Part of a small language model's weights.
Training: a variant of Adam for these matrices, 733M tokens.
MLP neurons of a small language model. Each row is named by its layer, matrix (gate and up: input weights) and neuron, and shows model dimensions 421-484. Each number is 128 + 24 x the weight over its row's rms, rounded and kept within 0 to 255. A neuron's up and down rows have the sign that makes its largest values positive.
A block is one neuron, or neurons of one layer that tend to fire together. Before each block is what it responds to, as a language model described it from the Wikipedia text at the highest values.

The space or word right after "in", "of" or a colon where a year comes next, as in "founded in 1957" and "built in 1908".
L5.gate535 [102 143 126 153 148 108 118 121 159 107 131 139 152 142 134 144 145 156 116 140 139 124 140 129 116 118  95 100 113 180  93 116 109 127 115 120 109 132 146 145 153 104 142 112 156 129 156 134 109 141  94 115 144 128 131  96 126 131 137  94 159 110 139 129]
L5.up535 [110 168 118 140 165 105 126 142 166 114 138  65 127 140 120 105 173 144 139 149 129 107 106 132 159 142 153 104 109 132  88 121 145 159 125  64 130  93 138 136 138 143 104 150 104 138 120 113 121 100  91 135 139 151 102 142 137 135 114 137 129 140 108 169]
L5.gate703 [162 113 139 136 119 113 140 197 136  91 120 144  89 136  90 126  87 104 157 155 139  91 142 115 160 130 136 151 146 119 131 160 121 129 153 116 117 118 103  96 181 116 158 185  78 105 110 135 151 116 129 119  85 142 149 161 104 198 160 123 150 138 143 102]
L5.up703 [127 108 145  87 119 146 130 165 145 105 121 104 122 174 153 106 129 132  91 138 139  99 154 129 146 126 143 104 112 112 146 133  98  50 137 146 118 121 108 119  98 125  86 118 138 109 104 124 134  99 153 145 127 114 160 150 149 126 146 132 103 143 166 149]
L5.gate731 [120 135 133 161 163 122 146 103 136  90 121 105 145 122 113 134 153 118 135 168 146 114 117 168 159 103 139  87  85 126 166 159  91 150 136 127 106  92 116  83  93 128 134 150 112 140 141  96 127 125 149 151 157 143 112 143 120 106 116 123 116 157  79 158]
L5.up731 [114 110 112 134 136 142 128 166 134  82 120 151 156 150 142  69 133  75 135 140 119 104 146 133 139 143  90 101 148 119 107  96 101 129 131 168 139 148 152 137 141 120 130 173 134 130 126 155 103 161 113 103 171 106 132 160 105 116 131 137 125 166 110 145]
L5.gate902 [148 153 139 116  89 143 130 110 124 120 180 140 150  79 130 138  94 163 127  95 169 136 145  94 185 101 171 123 108 141 137 144 163 114 157 114  66 138 196  78 100 131  88 111 158 125 137 147  94 131 120 160 153 133 140  80 123 127 139  67 107 160 100 162]
L5.up902 [ 96 116  98 156 120 130 125  88 119 115 111 104 146 145 148  72 153 136 121 173 132 147 116 134 150 139 109 104 126  88 148 156 155 162 125 102 146  87 127 141 119 107 157 168 124  85 108 118 105 144  76  90  86 163 131 155 132 124 121 160  96 123  85 165]
L5.gate992 [151 134 137 103 163 106 135 145 106  63 154 131 121  96 131 126 135 157 138 147 128 117 158  86  90 104 132  62 130 151 146 183 127 143 106 117 100 118  83 110 111 126 163 136 121 118 123 125 137 119 171 156 157 117 146  91 116 100 124  96 141 142 134 146]
L5.up992 [107  71  99 132 111 133 130  86 144  98 112 152 144  92  88 109 124 100 157 135 145 167 131 124 111 172 107 139 113 132 126 128 127  93 135 110  96 127 151  99 102 141 140 117  94  78 136  73 119 137 128 136 121 125 128 137 140 114 124  96  80 138 125 137]
L5.gate995 [134  45 120 115 123  91 138 114  96 165 149 142 139 152 113 123 161  89  90 138 185 110 132 143 132 113 115  95  91 147 147 105 156 119 159 114  89  78 112 121 108 117 149 136 132  98  87 141 140 108  94 164  91 105 136 124 103 130 140 119 126 134 110 130]
L5.up995 [145 124 142 108 122 154  95 159 143 117 119  76 144 106  82 150 140 100 151 144 157 128 164 123 127 119 107 126 125 138  79  75 113 113 118 138 105 114 110 104 123 150 124 148 139  82 105 118 146 165  94 168 115 144 118 135 127 170 143 120 140  97 118 134]
L5.gate1167 [159 121 105 123 131  87 119 140  66 110 153 137 115 116 120 113 130 161  96 177 126 130 131 167 125 154 127  96 146 149  93 120 178 141 118 128 131 127 127  96 128 162 119  98 152 108 150 121  99 160 148 143 102 156 117 119 162 132 129 123 126 117 136 139]
L5.up1167 [140 129 110 105 106 114 125 106 108 108 146 138 132 155 154 102 145 159 115  91 145 116 123 174 110 144 154  99 156  97 125 124 125 130 108 139 109 111  91  86 132 161 113 160 178 113 136 128 116 158 112 117 126 154 153 153 128 184 130 144 109 163 106 186]
L5.gate1271 [141 102 156 117 126  67 130 130 113 150 146 125 113 120 124  97 156 159 130 113 159 165 116 136 175 135 144 124 128 150 121 141 199 174 169 136  96 116 173 118 120 161 112 109 138 121 128 161 143 133 133 136 117 113 131 126 124  95 149 112 186 126 156 131]
L5.up1271 [166 123 124 139 106 156 148 111  76 112  92  67 118 160  85 142 112 121  66 153 144 106 106 120 126 113 102 104  97 134  91 135 134 149 161 105 122 106 107 129 126 126 102 133 145 111 134  89  87  97  96 151 119 141  96 132 153 142 117 128 101 140 105 134]

Relative who/which after a comma-set-off name, and subject pronouns or verbs resuming a known entity: "Florey, who", "It was", "He had".
L9.gate150 [129  91  89 131 169 116 122 103 138 130 133 116 181 125 158 100 143 141 116  95 136  90 128 130 116 130 148 125 146 153 110 114 117 116  91 124 131 116 128 128 119 117 138 136 162 134 120 172 108  96 110 107 124 140 115 142 121 133 114 136 126 133 142 123]
L9.up150 [119 163 137  84 144 119 132  97  94 115 154 119 104 153 133 146 128  92  66 147 148 140 125 133 129 110 166 155 160 117 155 102 187 113 137 126 151 155  93 115  99 151 101  98 177 129 131 147 106 100 102 145 104 131 160 154 147 110 140 128 135 139 118 153]
L9.gate169 [110 139 137 154  98 144 104 159 145  70 142 140 152 143  72 102 127 100 100 138 122 117 176  79 145 147 139 143 172 156  98 151 129 114 153 110 128 138 142 151 134  95 130 113 130 114 147 135 137 128 151 129 107  84 139 128 100 105 137 158 113 153  81 125]
L9.up169 [147 131 138 144 124 144  90 128 127 174 128 166 168 108 141 140 137  96 139 132 121 120 115  98 168 168  88 114 138 121  98 118 119 131 122 132  77 111 134 132 132 158 107 134 130 133 111 126  95  95 169 123  97 138 107 127 201  94 117  92 128 123 107 141]
L9.gate306 [115 172 130 144 149 146 138 118 141 125 112 138 135 101 105 109 131 161  67 148 109 148 145 124 101 182 119  87 121 116 119  88  78  99 133 117  88 178  97 120 146 112 104 103 128 133 155 113 103 143 105 124 109 121 156 136 154 105 139  94 155 124 103 123]
L9.up306 [ 98 106 117 110  90 157 111  86 144 122 183 150 132 111 145 118 104 106 150 152 119 126 151 145 130 178 118 155 109 113 146  93 118 106 181 115 124 129 117  96 147 167  99 142 161 149 105 147 120 128  75  85 145 160 137 118 141 123 106 129  85 145 117 116]
L9.gate455 [116  86 125 139 121 101 123 145 150 134 147 132 119 142 114  98 136 131 149 140 110  97 136 139 132 140 122 156  89  93 153 120 119 122 103 122 134 157 117 141 190 133 161 102 125 138 132 109 105 118  95 145 142 103 116 138 174  95 132 137 131 110 118 123]
L9.up455 [116 116 136 149 110 181 126 128 138 165 140 158 128 172 126 131 133 132 127 122 153 166 120 150 119 136 147 153 129 138 121  43 102 134 151 133  98 183 106 154 110 122 120 149 128 102 135  65 104 138 141 116  93 108 138 166  95 155 153 129 120 143 127 140]
L9.gate672 [152 108  95 135 102 150 164 102 140  87 101 129  98 110  91 113 107 118 124 125 117 120 178 107 129 117 132 151 108 128 127 102 162 148 114  93 119 143 157 152 118 161 147 131 143 140 136 156  73 106 165 139 148 104  90 134 170 128  98 119 130 105 100 117]
L9.up672 [126 130 104 141  94 155 127 108 170 138 142 102 157 130 176 100 110 143 136 113 138 119 133  98  99 124 160 116  78 132 155 101 110 155 135 135 123 103 120 152 125 139 139 103 135 113 139 143 115 103 127  95 174 162 166 105 138 137 142 160 124 139  86 175]
L9.gate1241 [136 153 153  99 125 174 127 100 113 131 143 112 128 140 122 132 112 144 122 111 117 147 136 124 115 137  91 132  99 114 132 121 153 124 121 145 129 119 121 124 149  82  91  93 133 119 158 132  74 127 109 132 128 146 130 141 132 127 116  73 142 104  84 112]
L9.up1241 [119 134 140 117 168 125 128  89 142 108 179 115 161 143 101 118 163 111 110 176 169 159 119 137 105 128 127 115 124 123 138 124 142 138 137 149 129 160 119 147 180 109 101 160 189  96 131  87 137 119 117 152 179 147 110  91 164  90 143  85 142 149 107 164]
L9.gate1312 [153  95 162 102 144 155 141 166  98 140 141 137 132 121 128 129  90 131 157  99 126 121 161 120 114 142 100 133 138 148 152  89 166 115 113 110  95 106 146 147 193 131 116 139 115 154 125 163 129 106 123 132 160 145 158 143  97 138 124 113 139 169  82 150]
L9.up1312 [129 158 124 101 155  99  91 176 114 148 106 166 147 135 120 122 128 123 133  61 136 133 129 100 169 143 119 112 146 131 115 117 134 153 125  90 118 143 133 121 125 166 142 115 111 124 112 131 147 102 154 105 129  96 126 129  71 143 172 107 143 138 107 156]
L9.gate1339 [132 112 151 113 139 115  99 136 131 105 144 144  80 133 136 159  93 117 108 143 155 124 145  91 136 135 157 106 107 152 131 161 109 138 136 112  78 133 110 147  88 130 132  90 131 151 133  89 123 132 142 146 152 180  87 110 140 125 164 138 150 125 148 125]
L9.up1339 [169  81 125  92 133 122 103  74 123  94 159 129 114 152 146 167 147 156 111 139 147 103 137 102 117 134 158 131  69  89 134 141 121 145 133  87 130 158 124 101 127 125 126 132 147 131 150 131 143 137 107 104 171 164 114 118 146 197 124 131 110  83 188 144]

Markdown table separator rows after a header row, e.g. |---|---|---|, and word-opening fragments like S, Sh, Sch, (s.
L9.gate72 [157 141 129 126 137 155 123 154 109 118 159  97 126 147 100 142 126 161 106 114 126  67 118 126 120 165  90 105 152 135 143 147 140 156 109 103  94 122 194 117 112 134 120  94 118 132 139 130 135 146 121 171 132 124 140 166  77 153 104 141 163 117 105 107]
L9.up72 [113 140 138 122 130 149 148 113 133 141 171 125  97 202 140 119 127 176  87 157 118 174 152 139 109 115 124 115 122 109 126 119 114 123 102 129 166 112  63 132 139  99 111 149 144 158  97 115  50 125 135  87  90 167 129  76  85 135 114 161 112 167  84 125]
L9.gate209 [158 121 140 103 145  99 147 129 148 155 121 139 144 108 122  98 101 136  99  76 151 125 148 136 116 130 109 122 147 162 109  94 131 106 144 129 152 158 152 121 132 146 117 115 150 141 118 158 117  87 136 124 106 135 197 159 130 141 145 147 111 124 165  90]
L9.up209 [121 139 139 121 127 120 149 152 136 119 165 108 124 120  89  85 112 124  84 103  96  76 114  77 140 123 138 146 129 125 156 152 131 123 133  70 101 123 133 102 142 112 117 162 130 113 135 110  88 123 178 117 124 123 128 119 133  95 160 128 117 123 110 118]
L9.gate376 [125 110 114 120  90 129 122 177 148 100 162 111 152 118  87 139  85 140  92 114 116  94 148 127 119 158  98 188 100 118 131 143 158 127 145 130 142 113 135 145  85 164 126 141 141 130 146 160 132 115 144 119 120 127  90 124 119 182 125 120 154 133 110 106]
L9.up376 [156  95 104 144  67 107 148 137 170 123 145 151 159 138 104 135  82 181  87 107 107 126  96 182  94 142 142 144 150 122 140  99 107 113 134 133 142  99 106 123 141 125 126 150 161 137 160 134 129 129 126 156 100 142  90 148 130 132 121 147 131 118 105 143]
L9.gate461 [139  61  89 127 118 109 119 139 121 126 111 133 159  84  95 142 130 143 135 123 151 102  90 176  98 112 131 118 150 126 109 122 154 126 168 118 108 127 136 143 122 174 105 120  99 129 200 144 129 147 134 122 131 138 137 112 113  92 129 127 110 121 107  98]
L9.up461 [171  91 116 109 162 111 151 125 114 133 171 155  77 147 180 141 152 120 139 121 131  92 126 156 132 116 122 147 106 144 132 148 116 112 150 126 125 109 121 121 112 117 130 113 129 132  85 139 122 167  85 122 130 140 149 133 163 176 141 177 157 114 172 105]
L9.gate537 [143  97 125 148 146 138 123 163 103  94 164 120  88 126 126 150 128 142 118 171 141 121 147 108  81 149 119 142  98 164 115 125 177 130 136  94 113 152 198 151 122 135 133 179 147 110 153 127 124 117  78 131 149 138  98 138 177 129 176 128 145 152 111  96]
L9.up537 [ 94  99 107 184 127 150 134 141 127 114 114 146 116 118 110 163 114 138 141 135 132 156 138 125  84 152 123 108 139 122 110 114 164 137 107 120 123 131 207 114 103 109 129 164 172 114  89 144 120 142 109 110 126 121 118 139 134 126 160 154 122 116 139  99]
L9.gate802 [163 150 173 137 161 119 123 163  89 102 140 140 106 119 148 124 153 144 151 167 155 108 153 144 187 118 108  86 151 101 110 144 111 139 128 102 148 118 126 141 111 116 139 165  94 105 142 101 120 128 143 140 139 126  80 141 112 168 125 111 138 152 108 132]
L9.up802 [145 146 111 130 182  94  82 119  94 112 161 161 140 111 144 157 120 132 130 125 107 135 128 125  95 144 114  86 117  95 124 117 111 114 153 120  87  82 137 133 141 114 109 202 164 154 157 135 105 181 143 130  98 115  90 141 117 112 131 141 163 136 146 106]
L9.gate813 [134 131 157 104 115 115 157 121  99 128 147 152 111 170 141 101 150 140 108 136 211 106  83 110 148 135  85 163 135 130 147 121 111  99 115 123 103 159 173 124 101 115 137 122 150 127 159 114 122 151 144 104 146 147 164 173 194 105 131 151 134 107  99 105]
L9.up813 [121 139 101 176 125 170 132 132 107 159 163 127 128 168 123 130 104 140 138  87 128 130 130 139 106  87 110 138 127 121 141 102 140 117 101 126 121 130 163 138 144 109 117 160 168 145 126 126 105 101 158 143 109 164 113 178 122 104  77 101 107 124 132 139]
L9.gate1291 [ 77 126  95 120 135 127 133  88  83 173 141 144 124 125 131 146 146 137 114 156 183 132 135 126 185 136 124 101 153 138 108 167 119 147 131 150 107 119 160 113 121 148 120 102 122 100 128 118 105 126 137 109 124 133 135 127 110 109 121 120 114 119 142 108]
L9.up1291 [113 129  67 130 111 168 112 110 149 126 134 131 124 107 122 138 153 163 121 151 175 101  97 149 168 155 137 111  74 150 124  90  93 123 170 162 100 109 132 103  79 133 137 143 137  96 159 132 114 129 139 109 131 148 107 141 152 159 135 129 142 146 113  82]

The first token of a date in prose: month names after on/in (on February, In June) and century digits of years (19, 17, 16).
L9.gate76 [113 151 124 143 150  91 145 118 102 137 128 134 105 124 106 107 168 113  87 152 156 179 136 172 168 143 123 144 164 147 145 146 163 126 160 132 102 143 143 149 135 128 123 118 113 103 135 117 146  95 112 145 181 122 116 116  81  97 150 115 127 154 128 135]
L9.up76 [168 118 169 172 132 103 118 132 100 100  83 124 140 147 145 120 136 124 104 142  94 164 119 141 120 141 102 132 150 116 125 143 127 151 120 128 115 111  99 103 104 115 164 114 155 102 136 104 123  73 140  96 113 134 109  91 157  84 145 105 105 132 144 144]
L9.gate78 [118  67 118 127 153 121 137 144 159 120 146 114 111 163  97 122 105  78 127 114 154 195 129 175 154 140 122 122 126 141 133 150 149 117 139 113 127  93 135 112 131  99  96 141 138 119 133 170  69 119 117 144  99  81 135 154 100 141 110 103  90 120 136 123]
L9.up78 [132 124 171  99 158 157 109  97 158 127 168 125 114 110 131 161 125 126 151  88 149 152 114 142 119 182 147  81 133 153 185 130 138 144  99 129 156 113 156 107 137 164 109 115 160 130 125 140  96 157 134 104 150 111 157 128 160  74 160 119 112 137 111 126]
L9.gate260 [178 116 123  93 141 107 103 105 110 137 151 106 120 140 120 170 118 142 123  65 127 125 145 115 129 132 128 104 117 110 143 176  99 131 152 164 113 133 120  88 134 121 104 134 120 161 120 149 151 162 152 148  77 150 163 133 162 178 162 129 194 122 123 145]
L9.up260 [120 108 113 124 129 122 135  92 149 117 100 179 135 131 160 135  92 134 162 135 110 156 117 114 105 136 137 136 171 132 142 141  83 150 144 165 141 178 108 105 105 160 103 159 154 130 133 102 120 119 144 113 123  98 114 128 140 111 119 160 149  90 137 112]
L9.gate511 [144 106 140  92 136  62 133 123 123 125 139 169 146  86 106  99 130 163  81 120 155  96 122 104 141 137 135  91 106 128  93 146 152 172 110 119 109 132 123 108 141 122 193  76 117 105 143 136 115  69 119 138 176 123 108 156 162 101 112 137 119 128 115 114]
L9.up511 [117 143 149 157 135 115 130 118 125 188 125 141 155 128  99 129 162 118 116 112 145 134 117 114 132 145 107 159 112 127  90 132 157 149 107 100 145 121 152 141 116 113 201 133 115  99 102 131 146 125 115 125 187 111 123 136 108  68 107 147 135 140 132 124]
L9.gate655 [149 125 133 122 147 160 139 175 145 134 154 144 149 108 162 131 113 102 123 144 132 116 137 103 129  82 141 104 116  96 145 135 133 138 143  97 138  86 119 155 116 115 133 130 119 120 113  94 121 132 132 158 164 123 118 133 113 157 136 148 147 109 121 156]
L9.up655 [139  74 100 172 124 131  94 138 129 131 135  94 149 184 132 115 165 132 131 132 122 144 139 138 153 114 115 133  99 128 126 167 125 140 146 133 128  87 126 127 116 131 180 107 135 149 105 123  92 148 168 138 135 103 112 153 149 125 109 150  92 151 156 127]
L9.gate723 [102 101 129 164 146  70 106 141  94  86 160 151 116 124 125 115 151 166 111 117 130 127 169 127 137 147 109  75 127 141 124 126 134 158 128 115 169 109 175 136 127 134 118 131 152 162 100 104 120 115 100 126 122 145 141 126 128 129 144 146  95 200 126 159]
L9.up723 [ 90 129 141 177 164 144 127 179 110 160 122 147  93 124 161 139 109  83 140 120 154 159  95 107 138 144 126 117 147 124 116 148 105 163 100 151 137  51  83 118 133 111 144 125 139 139  99 123 136 114 142 119 141 132 112 136 138 153 153 181 100 160 175 137]
L9.gate830 [130  98 111 176 142 112 146 129 125 123 139 151 130 141 116 122 153 118  94 176 122  77 126 109 139 131  93 118 151 109 152 164 106 119  72 125 116 111 113 148  86 135 154 121 149 122 121 133 109 122 142 127 140 124  99 166 195 139 149 131 151 134 130 132]
L9.up830 [117 144 146 142 158 142 130 164 117 154 172 130  89 151 192 154 118  90 144  96 136 176 155 124 135 169 100 112 121 131 123 122 111 135 179 100 138  90 120 125 123  72 100  82 147 121 102  89  81 116 104 209 129  98 123 140 145 120  94 119 145 125 117 107]
L9.gate1057 [149  89 183 130 113 123 124 144 132  97 139  95  86 122 151 136 115 100  99 133 149 102 122 104 163  86 101 112  76 133 159 120 176 159 128 155 123 152 119 143 107 137  98  88 147 162 110 109 120 127 121 105 122 126 101 108 119 115 126  88 139 140 145 120]
L9.up1057 [146 139 136  81 186  81  80 194  91  97 121 138 123 100 102 130 139 145 107 117 149  74 130 138  84 118  96 133 109 126 129 107 136  90 137 139 128 138 107 206 110  70  94 100 150  57 110 121 113 180 134 131 121 104 140 146 146 104 113 121 139 151 161 139]

Fires on the pipe or semicolon after the first column name in a table header row, as in Year | Title, Season | Player; weaker on of in List of, all, end.
L6.gate478 [152 168 175  99 165 122 175 166 114 145 153 150 102 123 140 134 110 172 129  98 131  83 175 153 173 131  91 103 145 135  79 143 116 147 149 134 181  88 137 138 143 133 121 125 111 103 154  89 110 152 109 135 150 152 121 129 137 156 107 102 157 154 144 130]
L6.up478 [114 145 120 132 142 138 132 123 116 144  96 119 113 110 118 108 154 152 108  89 119 133 167 102 151 115 126 119  73  96 118 147 152 164 151 165  74 128 144 141 147 152  93 133 132 144  83 148 100 143 162 113 134 135 116 124 127 106 141 110 130 144 103 146]

Fires on pipe separators after column-header words in wiki table headers (GF |, Votes |, Result |) and on "of" in name phrases (Church of, University of).
L5.gate589 [128 118 147 157 149 157 121 125 133 153 140 118 132 129 141 130 125 109 129 122 151 129 132 100 146  84 136 135 128 112 110 179 134  99 164 144 126 126 101 131 131 121 143 131 162 111 185 132  83 120 118 157 128 130 114 145  97 140 100  92 117 149 116 148]
L5.up589 [123 130 153 110 114  87 124 153 108 113 141 128 117 147 127 122 117 127 135 118 113 133  73 137 151 136 104 145 115  99 145 130 160 134 126  76 122 147 128 132 127 137 139 126 121 134  99 101  74 122 157 159 124 147 148 109 105 183 102 142 156 161 134 113]
L5.gate692 [141 104 148 135 143 145 135 151  88  94 151 140 113 160 112 115 120 137 115 133 105 130 126 118 166 120 116 127 150 123 196 142 107 143 121 113  90 102 132 127 130 115 170  79 130 115  99 116 128  67 136 137 122 140 123  97 127 169 139 134 142 180 133 117]
L5.up692 [126 135 179 145  99 104 135 107 146 105 158 161 125  97 124 129 130 122 101 144 124 138  93  88 142 135 126 114 139 135 118 119 101 127 159 155 107 143 145 141 142 156 138 119 152 110  86 154 110 150 171 140 122 135 148 122 109 116 140  75 134 136 135 158]
L5.gate784 [ 84 103 156 123 127 133 129 132 128 155 146 127 125 160 114 116 168 151 114 164 122 120 117 164 114 120 153 143 124 122 147 112 122 171 142  86 120 152 104 127 163 134 147 155  98 142 115 155 138 110 119 127 110 151 132 149 128  83 145  88 146  91  76 100]
L5.up784 [126 146 143 120 114 145 106 144 152 155  87 156  79 139 110  99  85 150 164 108 125 128  67 136 124 142 157 149 147 115 172 150 109 147 154 101 119 116 126  98 142 118 145 141 129 133 160 139 150 151 146 136 131 149 136 173 102 133 108 136 144 151 145 134]
L5.gate792 [159 114 149 110 153 134 103 147 138 113 161 167  90 113 110 103 110 183  86 119 139 114 126 108 185 157 117 149 139 140  94 153 133 148 146 111 127 166 110  88 108 151 102 129 121 129 121 126 112  78 132 147 163 111  90 143 123 122  72 107 156 133 118 100]
L5.up792 [124 157 155 122 165 165 174 137 126 106 176 149 117 161 106 142 129 126 144 136 106 125 123 154 142 121 142 121  89 131 188 136 145 114 121  73 110  99 159 130 108 137 161 101 148 111  93  97 138  95 160 118 130 133 107 153 100 155 159 117 103 145 111 143]
L5.gate880 [132  69 152 129 110 138 104 110 108  98 125 127 135 104  90 128 107 122 169 108 151 115 127 141 163 104  89  91 134 120 118  94 108 136 145 147 119 106 125 114 120 109 115 107 105  65 149 140 125 116 174  94 166 111  84 131 149 142 133 118 119 132 166 115]
L5.up880 [168 101 168 129 128 108 124 112 150 108 162  85 123 109 142 135  96 148 139 103 132 126 136  89 134  95 151 156 131 150 112 156 151 139 124 144 128 138  88 164 124 125  92  96 150 147  85 117 147 142 137 132 145 137 126 121 142 146 102 136 158 176 160 120]
L5.gate894 [ 72 146 117 152  99 137  88 143  77 125 143 107 111 105 139 120 121 159 115 121 116 111 148 110 178 104 135 126 140 167 143 146 111 121 146 167 152 154 135 115 101 135 128  88 189  85  90 153 128 118 109 156 148 108  99 124 103 171 140 146 146 105 119 124]
L5.up894 [129 144 146 143 173 123 136 106 154 156 160 115 127 123 117 133 144 114  96 172 159 112 106  78 137 104 121 143  82 133 143 167 114 118 126 122 105 120 123 127 113 157  92 111 142 148 144 117 114 124 171 152 109 143 162 131 105  91 129 141 127 129 174 129]
L5.gate913 [153 122 109 158  67  87 137 130 149 135 153  72 101 170 141 117 132 139  89 116 173 143 127 116 121 157 130 126  60 141 139 141 131 124 121 116 143 169 159 102 127 121 154 180  70 151 148  95 138 143 130 130 156 124 120  95 115 175 112 101 140 161 114 156]
L5.up913 [122 124 136 150 146 120 110 123 104 133 125 102  90 146 153 151 142 108 106 123 122 140 159 133 129  77 117 163 138 121 144 140 175 129 145 104 141 125 140 101 131  98 121 118  79 131  97 110 188 126 136 139 120 131 121 141 108 151 136 102 117 108 101  90]
L5.gate1023 [143 123 124 125 117 126  98 127 111 129 109 133  87 128 110  96 119 142  99 133 149 128 115 123 141 141 131  76  94 132 130  84 122 164 130 135 127 112 110  72 119 143 119 130 122 124 100 163 120  84 112 120 162 122  94 103 146 104 126  94 153 127 119 158]
L5.up1023 [ 83 114 138 154 137 143 129 104 128 158 132 112 115 102 139 133 142 145 134 127 140 133 101 119 157 111 140 118 147  92 105 144 150 104 132  93 133 119 144 123 142 103 128  99 140 134  68 143 153 164 143 128 144 124  89 165  91 163 156 101 149 130 150 131]

Subject pronouns he, she, it, they opening a new clause after a comma, that, where, or sentence break, plus commas ending introductory phrases.
L5.gate277 [123 168 124 131 166 129 141 111 158 106 119 121 140 122 110 138  83 111 137 136 117 148 109 131 121 110 150 147 121 112 126 159 138 129 115 138 138 112 126 118 167 136 174 109 142 126 149  85 111  91 122 141 144 148 103  97 151 116 107 103 134 135 176 129]
L5.up277 [121 164 149 179 141 150 117 156 103 107 137 106 121 113  98 141 155  86 139 120  99 131 119 118 138 134 149 142 129 133 105 197 127 138 150  74 140 177 121 162 114 130 134 143 118 145 111  73 103 121 165 162 142 128 160 114  97  94  92 100 114 100 180 166]
L5.gate448 [ 79 147 120 118 140 153 133 138 118  89 144 126 108 130  89 128 114 104  67 190 133 125 151 131 133 130 127  69 106 131 124 120 126 135 142 120 108  86 114 168 135 156 139 138 143 152 150 129 127 115 130 162 150 151 113 130 145  97 116  87 109 150 115 140]
L5.up448 [133 145  80 133 181 110 146 171 101 101 158 102 130  89 138 118 151  99 122 150 119 143 131 150 169 124 143  87 139  92  93 108 173 144 126  75 133  91 138 157 143 107 132 128 154 145 114 121 137 121 156 141 134 108 157 105 123 132 130 109 114 134 133 165]
L5.gate487 [148 116  56  90 132 112 154 100  76  67  87 136 148 144 110 131 117 100  98 135 124 134 142 135 130 110 189  77 114 118 148  82 114 111 127 192  97  99 112 140 146 147 105 127 168 112 117 142 146 116 127 140 110 161  91 106 155 115 113 100  95 117 140 139]
L5.up487 [180 121 132  92 107 107 150 118 135  80 112 118 142 161  90 115  88 124 161  90 141 137 167 130 154 107 125 150  84 133 161 148 135 128 143 135 147 135 131 104 130  77 140 119  96 117 108 163 137 173 106 144 147 130 137 128 119 129 151 139 115 151 106 106]
L5.gate549 [113 149 109  90 163 182 123 126 118  79 129 144 108 148 135 107 110 133 100 121  96 110 104 141 172 126 144 131 136 156 139 104 148 124 136 143 134 139 138 130  95 120 144 124 138 107 153 134  91  98 138 115 142 154 108 148 193 130  95 132 118 113 143 142]
L5.up549 [ 95 149  48 133 168 109  91 141 135  57  98 131 184 130 164 155 127  65 125 140 145 154 151 109 110 116 144 125 165 104 135 153 105 137  96 139 140 122 114 145 158 120 183 135 108 113 132 125  99 106 105 101 155 134 124  75 151  98 129  94  96 117 141 123]
L5.gate1017 [120 112 129 111 134 147 123 101 117 138 142 113 180 160 122  68 135 132 108 139 135  67 126 131 112 149 147 123 132 169 131 109 130 106 116 136 114 168 171 107 129 154 123 138 190 125 143 146 105 167 129 144 123 156 149 128 140  63 108  92 140 130 128 136]
L5.up1017 [ 91 198 139  91 143 140  83 111 135 107 136 119 153 142 151 120 129 114 133 133 104 108 105 159 115 147 103 113 108 145 175 136 141 134 136 153 138 143 137 116 130 142 140 150 124 129 120 141 112 111 139 130 113 168 145 134 125 125 115 105 110 188 115 160]
L5.gate1153 [124 126 130 135 129 104 140 139  95 103 139 124 116 145 141 111 148 127  95 176  92 116 132 106 142 138 128  95 164 170 116  96 116 153 112 154 145 128 137 111 129 148 130 144 165 115 107 163 103 120 148 130 123 188  95 110 152 165  78 119  98 101 134 125]
L5.up1153 [150 143 164 106 131 117 109 175 127 156 145 136 151 127 169  80 153 146 106 140 122 148 115 113 106 158 126  93 109 140 112 139 165 113  93 136 139 115 120 137 116 106 149  54 125 146 135 125 101 155  94 148  90 139 122 137 152 153 145 108 107  95 118 159]
L5.gate1282 [131 155 124 142 132 127  88 134  93 122 149 137 116  80 119 107 153 142 128 157 114 148 113 112 148 153 133 112 157 151 114 153 156 110  88 115 122 133 131 122 108 169 123 136 115 119 159 142 104 102 148 117 150 121 130 103 134  98 125 107 118 104 110 126]
L5.up1282 [166 153 131 119 121 121 118 126 150 165 133 119 134 132 178 110 174 166 103 114 130 165 109 141  99 146 145 105 125 119 125 146  97 161 120 146 132 100 120  72 145 170 132 157 145 101 128 107 150 121  62 122 138 130 170 106 130 140 108 126 114 137 101 150]
L5.gate1315 [134 126 120 112 117 101 144 125 124 136 190 170 145 147 119 111 144 141  80 143 171 120 169 102 175 138 130 126 131 153 105 137 190 130 170 132 112 125 124 151 121 126 144 123 128 134 128 119 113 119 161 156 146 101 116 158 130 105 113  79 136 132 155 139]
L5.up1315 [134 174 116 113 125 126 121 161 145 120 146 116 160 159 125 138  90 118 113 108 105 136 131 144 160 150  91 107 121 123 145 108 153 150 106 102 152 123 136 120 143 108 101 106 135 176 158 132 143  68 167 155 136 128 127 122 138 141 109  99  80 154  99 169]